MLP neurons of a small language model. Each row is named by its layer, matrix (down: output weights) and neuron, and shows model dimensions 560-687. Each number is 500 + 40 x the weight over its row's rms, rounded and kept within 0 to 999. Numbers have three digits each.
After each neuron's rows, "fires before" lists the tokens most often just after its 100 highest values on Wikipedia text that the model never trained on. A number after a token or word is its count.

L8.down2540:527489525508572455488489548532427552463512532486482481428519497468510493534552459482556544522504512487484474476498487475517522460448526509503610482549448466569464396473404490446522670495517447485468485451516473483470528443560512463453508499563535491528517516498479507441493502492548478473495525497474485540523493505501557510495478547522575481522485499424506597621442491480458478531548
fires before: ")" 27, " (" 24, "," 6, " of" 4

L8.down2926:531463562490466501509554474492496550446494443479514466537470456520433519442488471425537515478503499505397526482512450464533456553499470507520520539467504523463506517523484513467541478506452550430483502488579539500468522559480502602495517488471432478538504509468458499447443580537502511448404505509453505410531509505471475510409557492483537539523489494583474531430447449525494495603473
fires before: " |" 74, " (" 8, "." 5

L8.down438:507558516574512511460493495515457541543458494499520495463542499503526481542479475473556516558573456611441484531504536558488509477523502526563555480479491475488551493490525482404557592495527424590407562459466496494449509489568488518564532550434482506476536531500453456431409510455408558566493494475479461512454498588510550463492574570512582535448505453448555521553502589460519499465537
fires before: " |" 45, "ne" 6

L8.down282:571459533523487445506552474531512484483472497502470539482523489512484501523514448513494497498549484420529451511485436538515507519466502515484451497552509518506516535506472512465409553537461523460483471548426524460496526527445533534440489471480551480467490468531426502516445463573500537523560517491459497445525461590500518517564552507418587524446531565526471526749475504506559468462519
fires before: "." 36, "," 18, " and" 8, " in" 6, "\n" 5

L8.down2294:559528524535478492498567524561554505497511449441518400415506449508451530521505477523457441458524526496465513519518458483546554518537497490479474479591568549491476541516498490509500532568496469507481480482493447454528542456562475512466476553522515505466442441506490446600477494569459468470481475508579578449488521512483497483447557534565456495510524493419529557579435480470554529533528
fires before: " |" 42, "\"" 6, "\n" 5, ";" 4

L8.down1024:504442526477507536524501469529412545545511451494562412454465557471589500520555501514471475532499459512523514503528501527493513507468489479426461444531507451456502476471524499518545530521529518448559518542446443465504489467512458504521494430547480413544522457489469559500503536474496538501460516576494491530504466476468521528555537457510559533510508503503573481557547463524481551469557
fires before: "." 22, "," 21, " and" 7, " in" 6, " to" 4

L8.down196:499461546518470436413499571540553493451535555480561552468633491494503477529413457535571476462545436479513440483479461476488488502508479490456480521551421478483483559565558489525594493497544540584562502572446504559544521418491530506504531504554539453504494405447466510517555429492437562499534521550535447513456472469465548480527427532576449510431498569487478463463521437492489475511532
fires before: "." 70, "unte" 5

L8.down2622:557443461467492542495525433576553522560509529498522487607478554457481548525484456498501467484528483403555465539468431491479503436504502510541504515475507496417497500452577539561457482461539532450533427435513458472476415482508485461544486444528521477516518580474486488488524556515516515495494480491528494451459473481515447470512518454547536559575505478506532505515528510474423447480438
fires before: " |" 31, ":" 13, "\n" 8, " of" 7, "." 6, "(" 4

L8.down1017:445559519513514541497494441468492489497445478444501428504467570472503505542493536478480522493541476552439463472503515515495462496444467458568509505488492452499521505518533510552530511446465472482525418418457470481567472498485460513485537476463529405406466490515474490548545539456469528479477469499482529496458497550523490514554464540508584529577415529487617518520539510544531448507435
fires before: "," 99

L8.down2025:517502533586507449511422547520491491492532463444454554514538548500524507597475462482560479569515519496531527517526432562510458495508470507537494544495458451457533473495544543523492443464512566444508549482405479481538486446554496490540439489504538496485486490490475457564504448507556544512534498457499491492512499566478557543508515542446420480510520530495533542545527497517517451557522
fires before: "." 46, ".," 14

L8.down966:484508509450544523501438486459482488509573421500531484612491487467510469464503483487552438439474516439553440486436455459420493483453522550516522563519525477522518469575593541540425450499539565470531494495517571472574488472567460517588437427421488569518437449481551495569460509589490441424507520490490506515500497500478568537481477468487518552534451522538467552656457520569511488508542
fires before: " |" 43, ";" 5, " 16" 4, " 18" 4

L8.down513:490445532545410541460532440507524565499485460553529533531416368534633589533495557487474462556484525516412482571500495540512462497510476453569563497496492539484500498521526474500482494527450546478588464477488419506450541516499479454435550486547525501492495486506515515488497492547476484521534529452508438611496509448526509503493520481457499567455467458503482490464543509456503510429463
fires before: "6" 14, "8" 12, "2" 9, "5" 8, "1" 7, "3" 7

L8.down94:518551457458564527489498497506487473597538530485445479464473547538483485510480544434527480447504528523462446484603470506505519537495546446478492490526543495534460478515533559569551492447489489499505516512545492562549475485502420531500500522442484519530448530498495555503495576519517482534532475528502530544500518451515442541511509464548539510513507516563508432762554472498540467520507
fires before: " |" 57, ";" 6, " \\" 5, "^" 4

L8.down2023:493492463552543524535446489413524428493604424526522585482525513512475429557516519469538444552554553520495469483459497419503551471489531509518438423435534439487525528532538585509494434414544546544545423440459526504509530463457526518502487489485455498478503509494487515458509491532487522433505505493509486491488497563524513522499550514505512519491439542481489493413511514525552500544449
fires before: "," 34, "." 23, " and" 7, ")" 5, "\n" 5, " County" 4

L8.down509:438495548476522520488494482511524600507511452418459512531502535481504438475554528454521529453500534513482484496503555491509509528499517562481511568497515531454509543495456493478504513578569502479448526483482512592504554562532507514471450535450466543465509453469502511445517567408549472446551518462497507538476529456442481494500464422536479435461495485418510530526484513554484582508508
fires before: " and" 45, "," 21, " (" 5

L8.down2588:511517591562495611520487501531494556573477503501483459537405491441540527515516504459588499476515574562464502540495432602527522479473425520556528488534510443440469474508484451546541550478509511564502502442482548538509481527512420526552421531479532507560437488511475573431525527522516464507498484459457490497459539508535505380495552567441543486485501497498462495602475528462486479515497
fires before: "\n" 93, "," 4

L8.down1756:480524495541491505515561457488521592448387529482500551511525476503540508464473523504507539444495440470558559419520509531481438465490526509487579499484462546463542542499469429503518555499502430472568447442473517488463452495489548453506496511610471439577488473513493527508551497494538396492533501486537567498463520509493498411484582483563522474529471500503510490473551490409544545507529
fires before: "," 44, " of" 10

L8.down2341:519484543520541475550462512506503529489507466426559538547503557487529533522540460542513479495541531498575478553427528471500387509500558433474533483577500538535591550517518507486494460535590488427528580513470510450521477499436458484530480538549473453480518491424522526533537502515485465494506528489511490486542472532543496505484505475487478543448573494466504518847519499484474487455551
fires before: " |" 55, " was" 5, "." 5

L8.down389:528492506491500553458517529492504596500486544435471481455486462456503468508583507557488478369488531541502491528548454502537464497496449519514502479559471444539474519520459423489463547483522576509552529415547533439479433502510482466477480512525481557560451480567539521500463517508533498511465485474533518576485472527549611459456533477484466495494509452410504479580588556503430423485493
fires before: ")" 56, ")," 11, "," 6, ")." 6, "–" 4

L8.down2909:502555520456526497500514470520488553471515478481533476455494520469541448493447593522582468518526489498494488520503516485534558471546509476462520427523530534470442538511544552538470509480490520572435515518439468467507515538481478447508501601458457539523510515548474504492499509463419536534486528527541482529460536472509448561525508512460454509546517485359512442404458455506515555477431
fires before: " |" 84, ")" 4

L8.down1230:497550522465516517430534536536474504461499536488484510454555565505507490514484504490487520435523517454537483531479518497495552514469527508493514507486511478572499501477455525513431491452491522503489501540564515521517492462479458445398544524500567511528453491517455550450476503470540536514460599438564480507436501495469425537518563594558484441457500560509519446590501467523529526466516
fires before: "," 19, "." 12, ")" 8, ");" 8, " –" 5, ")," 5

L8.down937:411500544498512478484414475521464489465508447526546512558474488544505533472511524504548442494518490509457542446478496408479527583528553483450466569404497539492539571571510558461520521488509491467473419500471493482466486482497549496498507483465435476468490552524535526447524467516497460420535495555513439491466485498470473507487505523513542478545532460491541540652457461571552521471519
fires before: ")" 41, ")," 9, "," 5, ")." 5, " and" 4, " in" 4

L8.down1077:499490506421494431508485494535486539558575485493470565464508500446503570522469448521498421434485507503493510471502449453470461522486542455534518488491515428492538459542480520545496502556458555568542470477487439535522549530474500478573413546543497526475584384510535517407472452513495573485483515539473465434471446498527502492452579498560450476616458494527544430576524526523514438479487
fires before: " |" 61, "at" 5, " 4" 4

L8.down2429:533477504480521454588538570515431489529550488505505506445524515463532485519537521438535508482476439508525480512473430499505490535530496524475525497436466533526466570454496613512470432595469602485561631467446552455474491549460491475504511543462478493462513485395512463496513531545561491537476458507537498494537461552518492533453571464507466491581505475463443500603459511501471481477506
fires before: "," 16, "." 13, "'s" 12, " in" 7, " to" 5, " and" 4

L8.down3024:490526506618526505507481525541501523466593465526539436489514523448466415489493478510514471502487534494463485516481439468548555509554526547476472543520481540485428497433465537474536469509459458469538531526506514461482483425481501508552498531554489509536457532516470552499541520514551543441482491503483419499467549495520446485455486510456468505536532598535506507591503508572518507572580
fires before: "." 67, " 9" 4, ".," 4

L8.down2970:446473498546477442604541501503490476474506492482485541476500536509439484481446531413478419458449567558502534492454474525502513499517499462456545511485474458501480468514530427490507438494512511499492552477550506485514416551465555488538501525443500584534438464541530494540515456476528477602486432488532420426575393496500453567507595491456511547525492533506452447494480424479485529572527
fires before: "\n" 33, "E" 15, "N" 14, " |" 5

L8.down1471:488561570493492462476537503521508504500476507453459516473483520510541500434491482520548522534539480465493494491474420505414553504468478573460540451500585544481494472527443529504518466485517580540469481513502502491530506515502482439535468514550511466472484416576452515478516489499497478427509488486489453510478442433507489414433494448513486456503491528479526536455554549496485522458528
fires before: ")" 45, ");" 10, ":" 6, "," 5, "\n" 4, "-" 4

L8.down786:523494526478519553509538521482455515480455538485529528461500464514545520452513496589486471436442500516447490486486535444490485537453528445467467497504576482554446495518440427451547547503489524484458511485456478528407439491503604481514470498596490493526489573528568474483507479434569508488485460519528457515479430517504558483505539488483501462525541481401524524606520486583526486448489
fires before: ")," 24, ")." 23, ")" 22

L8.down1180:518466553537482523416494438571490540512531496488475547497500520530423526479484478563437544468470518518502524526476511562486497540495584536518475458477594459498474505454419522504500493522476569484493493419528572460411472517450516459542462488460556459508440533525500514408511499487472468561463451535523508457479521530471560447450468473500435474444537464573494538496492455509502472543550
fires before: " is" 25, " (" 20, "," 6, ")" 4, " was" 4

L8.down715:554397494545536417499545606504569497455532463457536488511488515478495485594460556518524510516542490499555400480490477483511460469555468488470513540461443486491550499523547516490430472475435471516550528571507524429564537471534439623476506513520511476511442380489508533546477497527529500486484583550542418436479501541500523500518506531545445531515450546493531509484492429455506430470493
fires before: "." 48, ".," 6

L8.down2731:479490583504523514477507501557487578510516527437481505559494506441557576453477557514455520505576507506503574472537435553460549506489473536499614521513453450494535515436464447520505563533480563533431458457450508521501533500453558467497499514537463530518493436471488586464481439498475475525497461435491516527535516398465524424410507486498495411496574491531502456506564494437534489515514
fires before: "==" 19, "===" 14, " ===" 10, " =" 6, " ==" 6

L8.down1086:512513514420520537525475495507536551515433545469452498521484511441447514526508549502544532497470522474454541474591506519512445490429427449441512461488477426488448519487514470515514513504468512508502559504577509522535476514503433482516471541451459521529469499556505480497512501481438467561440539489481546434518449470465541560478482461528442445542492505516562485495616538516467482503457
fires before: " |" 44, " January" 5, "," 5, " Mar" 4

L8.down1042:567521514487450479527461518513474468498515486515465580520516483535422555551465494436548529485444483480478538525504517504472444494483482509515509480499462443549492476494531455469502496469501403534491536515492547529508513503445517455516534526515534526451461513502524472442433533524548548544523488491529505474478515532472551469512533508434533509543435455484526480629509482505431468527463
fires before: "\n" 79

L8.down922:482464513517445535573518449496425529525558468474502522518470547499439483473486526506501517484430520534500511518418406510498560515495545554523556549466563504483517491536435524548450486517518485538481541484542515542533548531553503488545420497518543517539491524486571502406446512500505459400502510487488560492525555481468519410458490488508433558456529505495575469705487499441476493595459
fires before: "," 38, "." 14, " and" 9, "'s" 4

L8.down1572:515498512475497491492489523480501467459505537538583532521544560551492497505501513522526507451452492482491470533460488440494528503471567555489483514517473498488485470501454554553426577471471561572448451469481540530530512565489461468493492561530525531494466449484528536530504500474480490447531546440530455446521522469519452502521499524483420529456457527508437479521514494486481573500524
fires before: "==" 14, " ==" 13, " and" 11, " |" 11, " of" 9, ":" 9

L8.down1971:517420537463497555500469472513520511501494534491493555454556513561480518493513497499536581454510499550483449512453461493509478575512483476493471452473553518540537448446425572507481472538401512516485451524457522509476446469569577493453539539500449528433485455552497518516455490472515579433443490490620438538511562491508508481465628530538416519498467457475537531656482430468544489379456
fires before: "." 27, "," 23, " and" 15, " of" 5, " in" 4

L8.down2524:563512472539487471509491534516497555458551528584501497493499548415529559497504510535434499490397536498497471572526488523460536472476557544492518497502469537578548571533578508523491510457533499496553517556517454477430547527467515451391451556530472485506454393540560463509465473525463584510499524502499509480527513454534466524416448406576524585490512522480527458627446507457561484516513
fires before: "8" 13, "1" 12, "4" 12, "7" 11, "0" 11, "3" 10

L8.down18:512426536449591431482513470466540527513475501505525424428463483503492554550517542534501496512478509517515503519519473481535556472499477483444519494513536516494457463489469464473482529441538488473465467509443477502542523464544431452546497500517502518485482480487489494484463513495489452550575458479530546569469525458507470570454509498513523469484519482535487463730511478518472465479499
fires before: "2" 16, "1" 14, "3" 12, "4" 8, "7" 5, "5" 5

L8.down1818:500500512489566561543491452495390572444526528483440456464524488506565543491460518540495453486453549526537514520473489485502479473469487407458509528580588508483517439410487461522511504526493518450436489448477494534494450577516612404510461421561439423525525523505533551411478539508469554462441495505507598460516488493487500510441511485486435497474491427465579537632488495471488493505506
fires before: "," 60, " in" 9, " of" 5

L8.down2304:374457540510495553560469502445547500505490529453527501529527486488451510468570480472483458492471528497432517438466448460523485486502463470525472445562491490544486459534506480499546460435527462508520504452458596530503523426561504542545503471456476512572478535433515488487487541543499478507450486484506566533602465529476504459453570532513541496557487468481519457557522491522453396524484
fires before: "\n" 100

L8.down227:521486510520470446437521476493417488509546448435540527470569497578486492531502519536395504465481545578453449489553521540531513516534413508513481530450511501502458569517507537526482513561511469464474568485564499526513513480532456537469502536516561512489471546549447471532509518461524460449447445455539531497464546553505533513484453454569472477523496473419463485528538521452423421524464
fires before: "|" 71, " |" 8, "|---|---|---|---" 4

L8.down1361:453475489490472502517554578474475532419497503507525503546504568620441504509491505539424473470482453512518495561428571498558547556473488548543475470498469491539489492526544481482510483548497493456474463537528457490502581489449613520517475492572438565499556498495481546479448458489530562430530510497480484519492434502477503455526474457538524525487551517514473490661479458565504533485525
fires before: "\n" 19, "," 16, " in" 9, " (" 7, " of" 7, " and" 6

L8.down597:569444542518494467467467520525503462337493492552560462520522532488463531584474427466484441481449494449508583427536510545439519514441506516480417516474458484419517561538484522542497435585520435518531503508537479525455510478545513515553497499501559481523507477512584530532425538534544495501533574470565502544481487523466522468495493541518484553524486478500485478715506531505464438544550
fires before: " |" 55, "," 5

L8.down878:478550515496542484483524505459482486403576506486494477427527555573525512514549519487571574540462503461512486436513440498475559504435484467582453515492475489484558449409473552540532440518484519547456451477471531553442432476479518503522503460462532514484469453539491474526442532480511485498418459527549497559454436580461484536544533547524499443557434523478525481630549493474536524470492
fires before: "," 72, " the" 7

L8.down652:431520528517554567514559501513454460589509517467455460481537480430467526515557577439475534584521478467489506454484476475475512454494511511487485443499461448491485433522508459454482512458520446477481475439502484542524510478534524431536525477537517433510470485545465535476538575491502486526502436516557458489501462532506477556523529510507497492494538409536463544627477426542518537499559
fires before: " (" 64

L8.down729:533484435493515518506486532476478437481481518507506483531481504524507504486528460443482510459544461484429483494503499478510509525504510563521542489548498567480422498545518566489471523486479451441513594484512439485494482506553554618532568497508483501520458546484550482555409402505495520515540473467544576511485565483474481574533451506504473530470517511508493538466492549598471494571488
fires before: " |" 66, " qualifying" 4

L8.down1954:485448520488508478522463509509477564562502524467421450422516525494542468498546528472469498531525524528435573500556493513479538465487519549489505470488485426512463441512517456513464446445502517543444494490566510506450432455577464520495489529482478475534522531579488498441518518471467455475551422425543457503497546477454507504533487564497454444539494439484433422515523455473427474525434
fires before: "|" 74, "ur" 6

L8.down2384:501479551466508489435575515560437579463507435447520455510517499512531537470488510524532520561561414486543528502445436459564524524528519514456587404471522493496535510439489542517469493548496533481488539404475489499485472509468455497536442547492435542533503487544452487489521463459478492489458508498520450466560454500506498528471520556501508559535519477538426548580488519506490479436508
fires before: "." 30, "," 20, " and" 5, " (" 5, " in" 5, " to" 4

L8.down2262:473484552480552434461572515421457514472535431549495514491495542560527447494473484547473493497460472527527514479522461502410502609529530467418602360511575539446456498486487467454583419472555459494529576482464515561456476505482484515545463483461483516572551444529539504452560492483448467431432543498522523511492466458524532541482557497506427555517480521415567593542485465540494471491481
fires before: "," 42, " and" 8, " in" 5, "." 5

L8.down491:489477548497510564433541489542481567505558466462464450500544483496501539485496515509512541528551528484554518472497414502529529506546488593512538458463548512473531502473448531580425462514487531530480525434506505485454519520504530468500460549510469517514496433540409530473490449516458451453462562510517448500493542466453514476461535555478482483518524509522493536571488471493552460489489
fires before: "." 22, "," 18, " and" 10, " to" 7, " in" 5

L8.down3068:487468536505501508536541543465463549473474532512488529510546432563511474461531481565530517507559515453547490508512464433479485445490501597515517540406539529551510555581517481639454434529517565476431563466533503432522473530419548423450473545482419463495529453534412502467372466484466532450475523492457392505492506469500512550545496559466497464542429532517494500540609517573497517471426
fires before: "." 19, " and" 13, " in" 13, "," 10, " with" 5, " by" 5

L8.down1190:502417426465475515537546459549521475500458458454496460540452520498491507511489512487494469511477488603492574537514481498513584481543482401510443531530492514529416454522505565474571508545523483486498557519454448446538476524521495494531528489406536467469591494526539541493552469533471427505452489540499549451545549427475480489488521514466496558487479460449421458528498550466459562527519
fires before: " |" 40, ";" 9, " (" 8

L8.down1394:496590547449518464451520448510458555442405559497483455483530518510436496485525534539553587494559501542475538427540413556523495494463493515506520407437568488540558469413469446502537481475486535496526455500475487578481513433454534500470455538468394520538483522541463496525458462450477539467517452518492542506513499507545520562516495504535506418548513485500479511584501464500586498435484
fires before: "," 57, " (" 19, ".," 6

L8.down2376:487470522492430501511450508505511545508598468427575529602561522573554490503451526560500481510547549476501499536496506451478509509505505494494570554428560533433554540498531504571368435446498594477546524497540512486490445526484533466480540469435430526495515455581442515488485442538436464435498562490518470490494503517430469507480512473447515510571468498504521481636508552568461485476489
fires before: "." 29, "," 14, " and" 11, " by" 10, " in" 8

L8.down2637:545437544494455484540482477521518496486489471450534459480460484506603468537509555493518509435513563511443528532503424456424433499467535517524437489554458477471499531486425543432515425496560530500514382400496474459542551476441531499463495561473535445592471498512506436532484429534469469468440515502449534542495568444538483477501506493521528543374574518548551515644540493454468475432576
fires before: "5" 12, "3" 11, "9" 8, "0" 8, "1" 8, "4" 7

L8.down367:525528514509432538394486506418430537535479519465516477475546522493481550516496535581482537489529451475454442414511517486490539493503496573486570443465491483523497437464442473433479535543514545500467484498508467527432536474558528403453489491535426567531477551542454544489454527534518439472470424517479480511503527457467575528439461490548473451528553501475448582531529494521546527413484
fires before: " (" 79

L8.down315:549470475468536448501549577549471511415467469517543496444492598479424538465489470463505501445512521428489548538468509530427516573466510530511509554500456525534498512436524516533524518540490562465497478498512526515501479514488529449450546500481464464490501467556530493501530484512509504512489450518546546541419518568564521462513498546552465459541488503484565506555526480544582537456489
fires before: "," 29, " the" 13, " that" 5, " in" 4, " a" 4

L8.down480:560510484516489536530521406477448472523528475515494529535491523500488528541585508519484552568497551532467568515521502493488566525508465491480519455455476539493503534475485474481456514473554536540438428465525575506552470456509501537481454468494517477532575511457442558466479543519448439450500531515457443491500519518463503505474525500575542441493505473517500471536488515494458532596546
fires before: "," 17, "." 15, " and" 10, "|" 8, " of" 4, " in" 4

L8.down2791:522506540441526508488518481516442493489574522449562472508511469567467402454494512517485446522564440434489487543536491454516524501532515465466520520481479514536577480499484532489479465499467436495479441502470570482516464397555532485487536516446400494514477497517577536533477525511503502464522587539508504490500452539483525453482491464504478518513518617517523502638438503508516460462548
fires before: " |" 42, ";" 11, " 1" 9, "." 7, "\n" 4

L8.down687:569531542527495489565532573518507580520426552432523533512448424493581507559459472530532483549563474454487518460406525515489448618456542554478565453539478504481400451459511515432432486540457466513480523471474461528463524498452500491484543574487522483428474472561470477554472492489499549554478435488539529492517507512418511480534434496367467521482441536457490526480503458519514534471493
fires before: "\n" 51, "0" 5

L8.down1192:543489490448450451519419509499482520509493534487518435480484500502516501521496538520454538534484517527549387528473461457564458447509499418513497493566518522531527460484481520511476507576455502533530474477519480478449470469499404535538565448567558567539496493437472486470441429517512532494532520510528492521506457560449537546457465515530479521501556511503519538489425501514522489482494
fires before: " as" 58, " |" 7

L8.down1674:523493464447569506530499524510517500583544557432497504515470466540515483490497496519564517521506474521590501566494524453522485550521553487507573469485492494543487504407504545443464513482514560506488528488543475558476465541571447440490490556469476560522543514524481518462427463505502548525491484469552461507542552513506510551506556449513453525470458487490456481838447558550441494431462
fires before: "." 19, "," 13, " and" 10, " to" 9, " in" 8, " by" 5

L8.down1083:485436509495449512495523485451501510504471534413542490475449499502579528546467552571467460560488526550451507532511508511510542436478479509493508483551484533460448465483546471574463565530518552478499531493514424486545498519462441455445542584464479466433472419544475524456504532544570532519537512472513485495492574437463504490528496490586519523487514438532527495535490501475517493491458
fires before: "1" 11, "8" 11, "4" 11, "5" 9, "3" 9, "2" 9

L8.down2806:457544545538511531539518590453504508438466523532554478485459562403520492544535463485535495487466460485498477492473468488489541510455505549580476462526551380463527503510559517544501490505503492593527480511467592502448469584498503514437624484522512502483410460500544487564442564448417548468548493500480567519474530500514491468539486471509490496522482453550559572491511527472530571487478
fires before: "," 50, " |" 8, "–" 4, " County" 4

L8.down464:490468473447508513522570453514459619495509446472479452474509500482495587413494461543510482420459515515515527464535473472529536499549568541491512496487507504500481498494438431422460528529479503472461545420497515453437488499484493473433433467560531481518487483574493538431486550568519444497445402483505513498483488508563554447438471534533547454517484513460528579570540468528458493492440
fires before: " |" 34, ")" 21, " =" 10, ");" 6, "," 5

L8.down766:478527551510466527518444479488551533527556388478503489520558493472524456518483495509520486517487478465559511483496479509544478479478530509515435531417554513468526465442503485500412507541472551460534505466492468518507498503546575407511483478542460498497428471461467550418534576537516557539510489471554571515543521523477493498459560509523507477525523457508532433766467438493505479448446
fires before: "." 24, "," 20, " to" 7, "s" 7, " and" 6

L8.down506:429523512506482469405556482486426521483472455471527438549515497542481464470496562562507526520540458568452540514449491459554566441533488499489538454465524541433544530527504483485486475479503521507481482551430489464484480513509437450502519598557413530510546557603539546542498459454445489462473504528531449558516482500437428549519470537523457460524445491475487564691510470538523518499498
fires before: "\n" 73, "," 7, ";" 4

L8.down2044:541525534500452539507493475534455572506501504456499565513529496544535508441538584533485517487527532577508500460518455442477543518525536460423517490501514512459508510525481463542520492528483566539532452501478457539447515538493473485506513547541503489534477544511473487468533505487501496434474467573502423522456520454505524526460470390476492445538480487495508533611541509476533416478526
fires before: " |" 71, "(" 4

L8.down1836:441494560407513574515515511535535522494502550462520449485463497522467496517477543515493532503511470541463525538521482449535553474453502540518504525440608520520473513538542518460409481537459537529531472472506521473521497499503498487505502453529514517536511451526520517525488479480515519514554543465420538478528547553393450519461553528441476467455526486499480524735532400490485557525503
fires before: "." 25, "," 23, " and" 6, " in" 5, " Louis" 4, "'s" 4

L8.down2374:548426483513538469545514506611533450397495497488457497468521489486504442508532513491496487442520557469470405534517491612508514483514489486498497474525523481498456517440554467579442530478541535459507514526510522441474488470497515489497494472511572547514500498469489467539539461479495414493454465540505467466494550497512500537504491586516510555486509437562540479477480462433498503470506
fires before: "\n" 68

L8.down2533:496586473441531494507528450519479585466464545522504451480495534536503480455545487542549511501495479467473485467502469533457490515497479469495470514511413458455476485466496451498462444537451556538486465436543504504464477534496572471547466503498536453557511525482557532481484511470489505546365523446492526560462496566508546533518494489548506498581506459488449569531528507448506558468507
fires before: " |" 26, "," 19, " (" 16, "\n" 12, "\"" 5, " =" 4

L8.down1617:485553523472489441508481532497538551493482478501556504480554461447444515522471570537500530478510472475512486471465551512490430462594497444479512483445468528562566608492532468509444458440453527495515498498480491519502522473535487515498441538459479541586441524492425509498543503559448475427470491493491573515555525466525437563478470461518441463511499435529471511659481397507506401537466
fires before: " |" 40, " January" 5, ";" 5, " July" 4, " 26" 4

L8.down1578:548548503457579487512469447502544539696496539473429549484474510487485553513487510551468501468507492489436511440535467500475492534530463497500489495457501455481445480472508462480525494442535492462535448465552563526506525502493492490556418556579524485498516570504477475455603519515571496491558472489471461478522485476447516422461521488558518449540548445521507501720489572435492451512469
fires before: "==" 27, "The" 14, "In" 9, "===" 6

L8.down2462:460564440480498534459510511500444536510410570477483470451413553530526536443543548424507551521523567535379456486534440537517494458418452469532502429549465480529439461438498492504450547514506497530502442407496429485496478437412497540547482453536476498459500446513469481550462483416537552521488529489532465463491538538416541516508490485503555489525525492518501556595579442531481578399502
fires before: "," 85, ".," 7